Weights of a small GPT-style language model, trained from scratch on English Wikipedia.
Size: 14 layers, 5.1M parameters.
Architecture: RMSNorm before each block, no biases in attention or MLP.
Training: 122M tokens, 14832 steps.
MLP neurons of a small language model. Each row is named by its layer, matrix (gate and up: input weights) and neuron, and shows model dimensions 0-159. Each number is 500 + 50 x the weight over its row's rms, rounded and kept within 0 to 999. Numbers have three digits each. A neuron's up and down rows have the sign that makes its largest values positive.
A block is one neuron, or neurons of one layer that tend to fire together. After each block is what it responds to, as a language model described it from the Wikipedia text at the highest values.

L2.gate27:571503510424534600471487538495473503489582496474520573511553577573512486430514504482483432593474487464515466503411465490567492503393463576546462521474458498459503511430531459499442476498537447590526609521474529496464455510481499649578409396522504535506497530510461596525399461504481441518449505516524496467493459508693474484532482464476470529423554538529502401594507506581460527540472476541497520492515547381578379499521505414510486611509527467489542510517460458526502560505468497
L2.up27:510483458524446500501455492484408472637523553511518541538447412429473491492483572534389423378472465474530530375484545494535470499405438474490427483504470480520518549591365459586412453527573488436462477415487452536530430479550502419582517544390513514458517505556536382485557538508501527547506562491460533535493528544567488505457476559522575480458479388464537500476510500436496476483545609532530522514479507480358474471472511536524496612504437521509426498512483512497532488518480531
L2.gate250:477371524503523565506477516493455495513659520482502506446387379425495493494497507504573499489498507558550507431545504271575481488577523513512482494497505489490499502503509498456487499495465508395499496479495475497343483504495506507471503466544505569498494499555378484492429474563503578531488501493496508546506497495459500507505497389495403502472491488532382380389499512483616491413498622600471512501501527413407464494498501488514497521496547477506446498494502497481529486499538504
L2.up250:547603510443641532498488493517475499514325502496502521598561505532504498517490520516657515447491498237403484549581482553543473509545479498502515486509504503488506510392508491477569508500422488446500460481493508526668490503495496550454496456491500526488499498379522425497529472417488589524499509513480500499506519489451495495511499525509527508461479583482602480595502502574422498596482531461437494521495443589539501490492497477492496500506411516493487509499499524514502454503479502
Closing braces ending LaTeX subscripts or superscripts (CO_{2}, 5-HT_{2C}), plus "He" opening biography sentences, and mid-word pieces (Es-ki-mos, awk-ward).

L10.gate39:518538519549478490455546489507454532437497430527484450603533472464413501465452552500481445548453564516561623512469469487477379574505536399452554454492485580530549451479500448418467493568474519462542511508480336533499501519483568544528517515481458494565493506501550527516454448541547513418547379536550452536547513471541490520465453485507456437488328496525546557401586576460479489491483568496418554449580421511548477419519485511525405497548511560509497472427481481578520558568460514
L10.up39:585505487446579502525479450404509488451550406561457537387446462490425531513529463419509470516475450375546447529490507369493464435420447435541422586511512478556464557531450445585428539486507487553516463438455544568471493508480551498586514558486550411503432494468473457502449444491506559454469557607476533515478516488440536434502450534511460527423551440589427550506487531530488477461519501481391460557402461528412521488513569530414545446469494483566451484461501538531404434470505493
L10.gate40:558542418475449461472424446501425606467407485466539422501491519461553492478523560443610570549447518461558540562455494570485441455418478444526478453476481452526501463519449479540490472624384553489489550569511453513502508516546505422508453553525479410543538495449510509607526541509417472392483547506543559414525450497475498463528535568498416460539565520547454568499563444444440476477486506484511473560545444565502457488516583586518472599561560487590525428562535493420475508427425493
L10.up40:457596403455493373501572476444484522493460467502454457536449504504574421505460420449438584488490508476513528443624500465486585395533461459479588514370589484517569547442485515450493550519467571527476424521472474535511480521580545413462529511435533516539504503467473506515513441497470431483434513534439413461443431546435548578494561572506509533491551514476590522455520511459509507450501488480540563526476515513539386556546581560430435469542519539564421477463513446500499518547380569
L10.gate50:545514421505559582452431509471451538526477499482479438567558416532561445534502629453476506481580569517492497496524599484524451426373501478450475436488505537505596510462450492475535488495408503520597479521540403421444465512556572551508499573440512467544420535524576494621515516549493463439516442492548423489470494502477564598495591419438526489545563482421495418540456464470484518540561460468509522573534435458566464498463507564550470494544503473534521442509464367546495405550513518
L10.up50:538580513493457558466482562481526477488482453509618548527481461507486486497554513424471536534576525474558465606486449450481520453533577491479497468477469624609446550472495610453437470400497501506498540567486474495456529530523449598451431488429520397510561588442495502496498539470379564546420485551473578565433476490459514488482572392502484513533533560579470474537515402465529473482545576456493479493465452530586462574418452492521566539486580511555501412464427517469464408552481531
L10.gate106:457515468367453373471446441464519467492518523590491452483475522503596426460493468432479528571479447520523487575471497483491433498517539469487459605485447503594546498378385567527464516506455478483518555559498421624462544476541503572448494473501558373503399615483441573586451515511499515532459483589493483602474573430556495463496511512416496566571457508429486484476527563569459534488505558446500452528502457525512484511496552532528536518555487496544487412605495487481514458514517540
L10.up106:426537505553590506507632524533503432396447456411512461518446466485466387495457503372428569514512488508462485505528449473510531381533534446557442435557525451468496461582434527542509458462471519543477428683530491390494528506463470484524554479429533467487485424464526476576471549490470402507557516551511521504522534497480476346504460445532508490472474493494414467472510455511457604510572562505512538507501582462555480530551527468505538566501531549575541468449498510498447411535519500
L10.gate255:521506404485494478501492447428427421446560514582524460486492465482525484432497496470563424618444486444547539534496531506533511395593597475479498492463487433493527572493544468436550588573480389489602509547492416513572514406506492581472501487470463461482508506500497445531525483453493473480519479498533513469426539548516510421479382492564619533571497517433498496505509464545486462450493552481492502471551449594513412468438442573504556574473522550578605373500609555502510435495445499
L10.up255:529556531475493501554486585467523463454571379509441508462453520433449453526417530512476427450476481508565478509563506443403455469581522502488488460490383425458525477496408468480529495560455508513480452549563536416548572544468532486474605530444508471538469436441454562548530484475437537505487601505477550572420519476548456497537553606367550489520471574482550588543499409549430470575507480493480488470513503468513484530497544555445473560473472495564448541452592451341516512524416474
L10.gate273:467597431573416537480434477507575549500587628507559446484504475525512478522459445454466495596521438489515424481504482500523439559502524532438499482460472526540434552604505458441502566484514405511535495503552449503415523478579436525495451591511530467520478503461508453520554587502428467493489472541468482448569634448468396564499489520454539545490474547508415572537538507471465465398443550548546466481564441584482408536533527572524520422540532463516446589558449410515563594535526510
L10.up273:590498562545592516422514523521430403537509476506499536491396508485491452569421498495505565478573553516505502559613527513451477543507470480594574524517534464571493519471431540468537564552552442456456520542538420477454440533518568597520556537507581465521455479602560481503440422466484502554461464526435580491547554550550476480505489567535569601496486547580456523531520416608493514455447538513399575482495531474368553528461460459463472561539518510481603473542493476429530441560550534
L10.gate380:529611493504480437424443493532552579378509522401508552358458474466483553499553489494507533503525467468640413550506512497484487469475497471545546494550503514436486497484499496486541488524397418441500448575541563453468527482473513525444486533542449484418458519500431432443469401459568523410523495449514475574557575404580555539619547533490495497497479446474527492471588531508457445550428460427551433570486493502481504548450525537553462543497554458483479378499458463442510540423411515
L10.up380:562481473452411629417541423624434495549551469502424448418576481487512392560524487465557520482483489536474563515441525475543508433344458463537500556491575493523433558497513437488551511562489455479627494640498492521466532513521500505521527553537496526470489432413515450463437529544467532450537505476575567526467551408480501544485414489538522503425467486567528503503494508553430525448447479528395512490508546516464469393517449525491558546470555487580438497413483522537461420533490503
L10.gate396:501546415450448416484453417427418475492477460495467435527366543442431499487506456569566471552554468415592589506528467411477513453518541507479475500501445475492464474522459431441561505540428488492568513557517510547592466534480448547548505375505482376519549489398472583559491534505475522437551379478507521475503543490601492617527450485465453519522443389475500557516538561527528458499515551504472518498534532477541451526461557512611467529421504496575447488517481471560504539451516410
L10.up396:572548521503562518469587457530533544501566484457538495429450439447494517457427437523604405409515423457435489526464488432423458416500485554502495433436482528477584539479451472483529481405499498596575548553553494429555472497457507551515545581471505489418518552409467508517462477536501457556552434470495521470574363569513581571512484512464488551537425506496594525503565605494508582581480555473501488509415523543546464469427412521497497481471480443629529448523506452504491467536475427
The word "and" (occasionally "&" or a comma) joining two noun phrases or clauses, often right after a plural noun, e.g. "charges and", "principles and", "reception and".

L7.gate54:452458455552452445468451488573500561532445526550538506524448448500446513563573451563635568470565512485483611513437520453409432449528465466481530497462435431470483488463487491599451618509462390440529464569464509520563464557585498568428589507483488463622478515466467532516584491413442517385554484544526469486463532511520468594459431528480478459481413441544556461482487553516489556452532499537464561540607435535492532534510484474574503490501462449485439474515529485534517482473434387
L7.up54:449469486522459504502445542579537602546430495500471510501526419530468511490497493605596502526553526531552524541482520445438539452515548456452460462512402444446560492490534540640542532582489461473559479533474491597514492613556567511418609547488502528553478469419423540461507456400367518469599487468508492488468475503469424538511492511485478470445479492536531452538489560507538556480660528515514497509515452457449415535470454496509482407529466439555414474550509443452442433485474396
L7.gate164:551516396481486475487523494575478579422429471524517541463478500609487479552479453500477474477568472462497470596540434593562493476433539476509557405560503552456490541470478451429365533511555490511556385474573469508473481542550507526528489600517446443573482532592442493577556525539449568505572497566486407553563571538465490569510448506528422427456512568494455480468503475536565514484485478479511476479565489585524477509440560468488511548511557491505514463407425494555518610636419478
L7.up164:542539441537432441483503408529377534561400403426516432518452514546476474504458606513457418519439501464498496432511498527522472557492477458475450454567487529452561583581630492474449615495514550485513450534421462504466522507581480531472506608559565497553550497539591604519492416514431434464492434474523487492495502584571496527487454491464381517467546551557512468436462456522520463484463430526537466501536475570497407554451512558426455535493543499536439407540558508472485534458485455
L7.gate244:582549456441624521423505509551461603534422505457539476495450508486479510519546527415538444448539465530466570479522397518506460400483503472410477512565530477492524517495520386495439543512485486412524539543555459509502545474543440513486459467492476496588461485503503604434549442581536507423512432419567372590516485519500502538502486488587550482548497501532370466457587491498475444545449475574509483496436510522493474437414528450586383552533522518448501424481492526620506535551518454
L7.up244:577467518537523453469529552424480540494460481417532539487496461463408434470501531540534433475577506564493553518529418478398466473574499449471480455473475464536464422589516560422415549405497524378499558516501431480402492418425465473414440514442514434528535514462549485380462515512557522446445494482480514547448523412494528563474506503429505502561520531519451360528601472450580595426452518459581529405494474422520457597510584519534538494504506518503534464450509476536552489487509497
L7.gate358:473589535506435438469388480548453506504623483543484403526543562401436464464576584479358590440528551534555532466508473422427418502489534451467575540485495458549557485484429455516452562478533485515524545501485512423504550457538540498589478549472487496516473501485487527608493504506427614456520376439543506470498494516534466467518398567459397492529470486545503526486508488552552433551429545526481520516533492519582456547522601528538547463413504548532468432476458454523457566573499508
L7.up358:473522406550473512470480521503396494609484399539493424437538498489492437502531498513350596546451562528451417495450494615623520523491518481495517535527551544476454602491556461507481500517568504433560569497446482585475488467424466458540459614496498569491473491582489477531493488567554456576501544534485479498508422584522506539590418530510578472527573567452526539515488476487533516483544518487459493510448517570461469426504494445469487439622517395530535459404481449471430465442532521
Word-piece tokens that continue or finish a word split into pieces, often first names and nationality adjectives, e.g. Matthe|w, Ju|li|us, Australia|n.

L2.gate155:511490463494516451573446479470567483570481379527481529525497477533557554517633576545494437484542448503475599515511413484489473462450497477474553580477388364584498527541511429480552566541484536484491480529592514507526505485559462474473402477530556478524507516496502505661489534489473516594402445504552478463525507586517470410483524480497472468574495519493519436524565494478477538505559493488486544569421447524518437451454461520447494493451502504488471473505475492591397584596521662
L2.up155:498488548466448483634506477369558487563490423505400505530483498474488505468485513573460458502486512526483449547511392510449454515499526539511469573497497470489412500502553542503529520526512519489460446499507537537524472521467442490451436518488624473431580517518494502619540483510571494490462508539556532453380434501511558411428604510559505521548577458497511476508502426459483596498593536494477591534398445519542491532593436520449562555534506480449476523552568498488450578433527678
L2.gate291:549463460506509476478548493565513410468501459494571490499490517494558531534557583530478487483505511469513613513497411546549501414494475503491519544515369405562419524458450441532568533512493506498501480495638587468529502396505411475532547542495480497581524469434513525607471450474429483638501473410540458536616562549460468490576520507364462484466515551468524551493478519535488381500546549516481446464392481508545457445455540455455518463423533554486545498518444461518510583559513563
L2.up291:512502513502483505504456518573514500497479493530544581501526471569535537528485542580475478507414597489513492510484425530515562410471480551517457476557474443506377542433562580534560543474500497440532524521506590534545405422467373469491444521453553504495607464418452493512485484500502450516574570559526526532509434424460573566518582516507458538472611555480475498500412556489483466488525536605440451478287496521554474541521497481485595487518477492419509572562478483506465543422476555
Mid-sentence " with" after a verb or noun (merged with, shootout with, clients with), and " The" opening a sentence after a period.

L10.gate138:487540493494480506453465500502524530434512463548558594499412510497372473517556501449473473494477475474574551516481554443397428510551562479442592477409488490527443479454452532560569465441495466476453475430457494431536487547454612532484408445546478470449462543421534578547527504547554472431528498492578485483541545418556468455499526542455513413479458373519530482497481515517476472434576415504328458491541508569519505543516578498571523606464526487543413435478475537543462563502412473
L10.up138:472539507458550497503453516449573483522590582552531481431533500553522489399571509499381429545545532463546554464515541474430461516429501561435491467506499585531596510586504565497503517424588421487494507432526419454458495517598556521573496493514483477495478511449498434504530466536502513519405500414540473391558506555487415479539539430455476473493433481479410424481442476449440514539525509511425488539412405506516483601495424450462518575572387492599482418500539466498540471588489500
L10.gate155:510596436502453577494509482470458437548474454523456476439514442483541396521493557421546563436569586476405459465445582612521417397551600537486581585496567434516523443533524595548529526547503496548537437534546514530574530479473480533422433514528492515506552516516507472480496503482497484475514446381498466417552514481468474519490382507520496544432478452363494586529474494460510509548522540575523508518483490534526511413504442613536405591439536460405505482440530524486509534505486491
L10.up155:511534435513402483578536461480481451501451477446467564565521416494544455521443593485509491408565490511504509461574495559450467479456543520518543631421473503485427541487529507433535533499465547545531472447498461550487550462376481532507468440545529498460447545518537476443512484494539586446507437414409465480544631579416438459545552509476524577460510448465493547530403563465404518519519550434521526498455454593501534420472428564471445486480526611417590457510486543476463549552426455
L10.gate194:538455533452487437505449460577395576526414489474456591578420508428535486510482636455423477544491520551445549478506546590481480472534407473390493568521397594503507396530559448420544597507569508529504489516543470455477557494527518508473461449447425446434537508535514486449507496565516494437540465416494458480473528476508490581488429405432433547476459540479529468527495551469548525411492561546545492540582509481502552427574523461529396466501502508393516474548488529544521559546443484
L10.up194:583468525460544468457474532578480523435442586518306587566369483474524502526435543494491575534494509517477505549511585491464548472515551471503417559474492522523507533516562479510497504542522483467586489457447421524489461583460511446519472507576541531546496585533469484527482516541425466484471440546522539561453567589547478549522609367562402531484437489404475500510591425498512503548552485558518533437466505431435541552559475516559514497462407489524454527593541542555484538491447478
L10.gate216:513508554511452419510482585518502576449567433577504521441514442496516523464563432458540503518550474475535507532467527611518518537438469523525463453473508517470426523517478493462472586484530489476537417391585566469582498503467536437543463429533498504508535529430507420449378518469598424470420556558522532505571548560540449487481558487530437584466440473463433560455559585498544428476546524500564456410489479596474475414409537569564502484468470595450505496580460621549465535550485521
L10.up216:426510526555467485506520559477462558616444581591564489493536537516590551479516544507487434514458557428528514576508477566594517478438522453479461514475453512497545522487501493476541448528556548437421390501528555567536504431464373567458442506559479505531507468472531434404474457510475477433499479568407536421600493534449476536470494413523595420599443508414508457429482473500463566480543543496576510430590479479480564475420452572557597549478469569462537528474452486550533521523458488
L10.gate227:538432570492540476499468528488462579531473531495508490499468470531546454523540532491477488471486469516508511513503471685538398474548481499474517522509541491418431475531426355389527588518544472537471444518539419492429489491513525477512461548491436546523402519545605545457402483511537517510488454461550357439526488531513431559461481480468477424503477622501500513469572583496530490420404364517546483397535540562497503491505514467539467529399520537525518584512532490549435506527464572
L10.up227:525483520562484373407347505479517605516440450559546551431467500522478511459542511492466445490568557516462485548499493503456552551558562589496494512481588618524491563522449445548489504483487530538469534502530410551448469491599549505449475427466590477538424452559584481462505461451558559501476501452537485483485469567542485448412508556553398499588490536530445515600534545453391594507607550437454549484520515465514515495509486507576498486520552477569502565457486449532404484532553526
L10.gate237:363484529451561494494452529448464492563461389543440483505446486557458508567478572522431508498539479466524573468506450562459491463504593540483557459361470571511490528539477486504409596425504506514447450414525476491488514520449527542474545463486479460396531508430406542509448506442616489466434430388569492454478525599542498587541537491428424513487451449478510453573487576467470406453562529475557452566473539469464477502446507508453523499432429508475436502389444519532461527545468507
L10.up237:466604475506389518478573562529476514612602570514488447451515464591517533556461559500501515540561532483540535507522494516617486425499645512459548527458480507599479451529442464462445412533571471538479570517511498604572432530437478496499506507507513447542556503579546525491531489530515520477486497459446516504495523542500520515486500480465411498484408542480493550560480543481366308490493464445533533444525548456527462444523564542455422505459500510449412474428508489571441536580476492
L10.gate348:554446504531529483539498530506424532482473479489504541531407551448566583534445551551525510446544499527441494449569439520453509517584533473399496548547523451527558591550481450513554484481529486475543520435584587446531665442448473513566557453510512403532498592445509503471403532481475554478494496517378456523534557566494455518467459577448539482534538518471592508596520521476420560395411545494443528529508467481499495457553536584509441430520502478458572581448473497555463547502383542
L10.up348:597482534434418424526486569536507501486380525505550480595514544493529560490476531449554566424515559505569580534522505523482506489578549459371467572501536527537539430431508570468565550437546495471447553529547536513516534494488455488455505481434544453539550569512495572493457467435595546387461502391503511432460538483535406417576425470426523474476443524488442552481499599428420391488430451512549577455464485477554446542481562439552498504472467521536483524500510474453481599485481545
L10.gate435:463519510460569524545501521544400549451508472522568489419390436443526394498579456527531507526451536472540479504539474565466437499554456493426607486453396501582571453507390437523510542532415531502418524501527504518507468514420524517513501494534498449429384403451521483497444509500539468528444447485548499374601548521510591583536485475566491477541509450441556446488542560460458506421489535533457518475553429473448452460521544613485452516479543549481494526466508489568524432497358493
L10.up435:448436534456540415595556618512479538523564504504564521423390398536513460462472542449459547514477513438496502575536492593502543441500522555569531474489565497452525498548506532457522494435517480494405508487466556484470497413564470531528456436601538463439511519488595358405564414411522501492424547475471500452552598512550466500537474416581480525519528507469539503541502484565567481535481525498527527429552481402484483518452450582468478535483466521502547480453425482457428543378426527
Forms of the verb be (was, is, been, are) following a subject pronoun or name, often in quotes, such as "he was", "She is", "have been".

L7.gate77:549509438478587483534499444556503602505530556448477570543507485450513427474557542481462499444534544483458461476396462635510502517371550530504446554482444457505479442412510442573549569533413533457543549561567407526501576560531496455483504476550451501435466550554544510561461546551499519513542366485502452474519466437524468474586512524530494599405524468548398492533591585519600434431487484474536474407549472509512528477462508511595489514482490548469468488446511615520524455511513538
L7.up77:515513532529398517508486413441433520516510492480519458544665544483547466403439511434472507430473612468541438563522533561411485442397595529495522570463509510548579492558540511429528461551446447579581412568583538496509508528536492433460449432533586527434483474560477529496484472519470484483560455470509504420507527507573449450459445446473561460443483481422450389522521479504520498577493502495485480526489540573539450450506463562611495529447513524588493533437431519517437429482457563
L7.gate85:484452398457555502472482473450368589555444486476459482561495537535527471555565557476477497525534449473459430515529457523508536457497438495348491461507492490532463431529497544490470546526521561452480468501571488374529562426497509474419511462399538437522503525472557491501519483612465512590517383378463487552460416579540484569467450483444606513490508510572528519470516514466460405475526602550496489516515481510492520511472485534525473443318549541541455498434550465467479444506518551
L7.up85:493462419434577445480568488570438596541534381494558474565442444425544494481541502467459461482540457561482474417461501575443515506484511511535487550506572501434542506506570477506505438546484527589583472476448555540439528504549516534448602559433413510471454529593491520410540454506459467470542536603525460505566542518483502477586517451480472495458570480515534488592509475543552476358504499484521486507575451542511460488512477490579421431505559456433392432550405589498484585551522447
L7.gate113:577503390470440516515588476485468542582478549569498461499489510544515441544472544484524482475486512462512471432504537613493449578514452473534517602448525543540499527517577538386479553495412472545519505514535531515528551495524522544479514491638465626469504611468537454551415535620501409499514397571529547505499475531531428462498524495502445410513405507504540470525611459449477469452515449575440506397499450517516454469434397535513385415508551457465476498454479522540526458495506479
L7.up113:477537501405470458497540477530505604560477452412533486497470476440541385499514465454507516524556445587499455480525426509492585449508481431511572515516584531466560333505571557537395598454415528523510520460549444517520514470503547505553456472553536412504527507549531492427571485589487530458532530456482541464468442525499390537534512484393482480566637589522450586447494489545499522480490527437467483543477554534446507542499591483488599485553489539577473496490443511487423525554423490
L7.gate183:483521431515340509473584470458469516540439496500497504457456502479494483622505557455605500484557511515505557427445477596498447435507412490470556538476449466547478512565516500498563607523475497468556490505522475440561489443545564465554488540473449450506495533624538469540507558539441466572501460489635431562538540528398372458490540490428542450506505491502477475501506481470412466498394519483438446458417409540469480457422422523512442518491500405500460493428444529446467415516506506
L7.up183:492535431465498469477585539480548544490525409449482475567526408486510517512460498496554519490465450552511395365533494455533480501510431472535514418463598450449459479454520547529539428492407619417586457406506468494407533572557518446517495521570506531496498509507538504487396520554549487521540529538560491487497459543438397551538604503510433491365587468508568506565509550538411507563539536471528478444459448561481487502473466540515459366450514504483476546446529496465393434469472483
Short inner word pieces that continue a common word split after a two-letter start, e.g. bey-on-d, bel-ong-ed, pa-in-ter, do-ub-le.

L2.gate156:523504519483510475416453481536505469548508484557535436476465495564628517642498581431532506472584521505463584466520566481517453406486490528471583530489560419602538560516445398509539528443497501523519446525623486447441512389570463478487547492500513515509509543497482458463458526479556492538502499431515473543595558579519399537582572489466532514530470480460511521518575527484471425513503446516457427554453485482545542505380543499500560505344506569418510517414425518502467478581462495
L2.up156:493554549435469489483478490546527543524457471587473533501469505553574550590347505423479503471434602508494488498437582494480507453455543525471507524536639507533511540463540442495534494403529520532516451472513503509455453395483417507456535477520592516372611578511502444387465507510626451517524606503495504548476475460526471472483579479545491570498537470559472487529500489484495470497516444502505411582432491512528547626484480484532649508479502526414500507481414553512457558487491526
L2.gate255:509503559555481592467505567503556489536479549581444585520474467480493453476500483513455334540531542627503486406407506482530564477403590505486466606480514465504490559539444538550523513458598552417589654457479485457442544463484522538471472543420497460453491504450562564467439444560538359493531499510555531425505515501497523523491548431493519488512483440552535503512514466553508486551432545517419510541509519501600494521474538520471525456498488425475635425528533497500574528471477511
L2.up255:509522439506412502495485533527499527499483460526505477476581428613491493509531502479562369441509494506516516342555487509581565493374594515551562591463481527544508501532519450413496519502520503423569488377516510458427558500510489484553484417502511483471520505461545509495415544447460386474506508486523492500502492577437455528532519556458579501462546377449464495582485501548501504613455386471425473489499462404532491522475648447533533493478517535451551465471486540489486477504400471
Mainly forms of have (have, has, had, having) as auxiliary or main verb, e.g. would have been, to have time; also City after place names.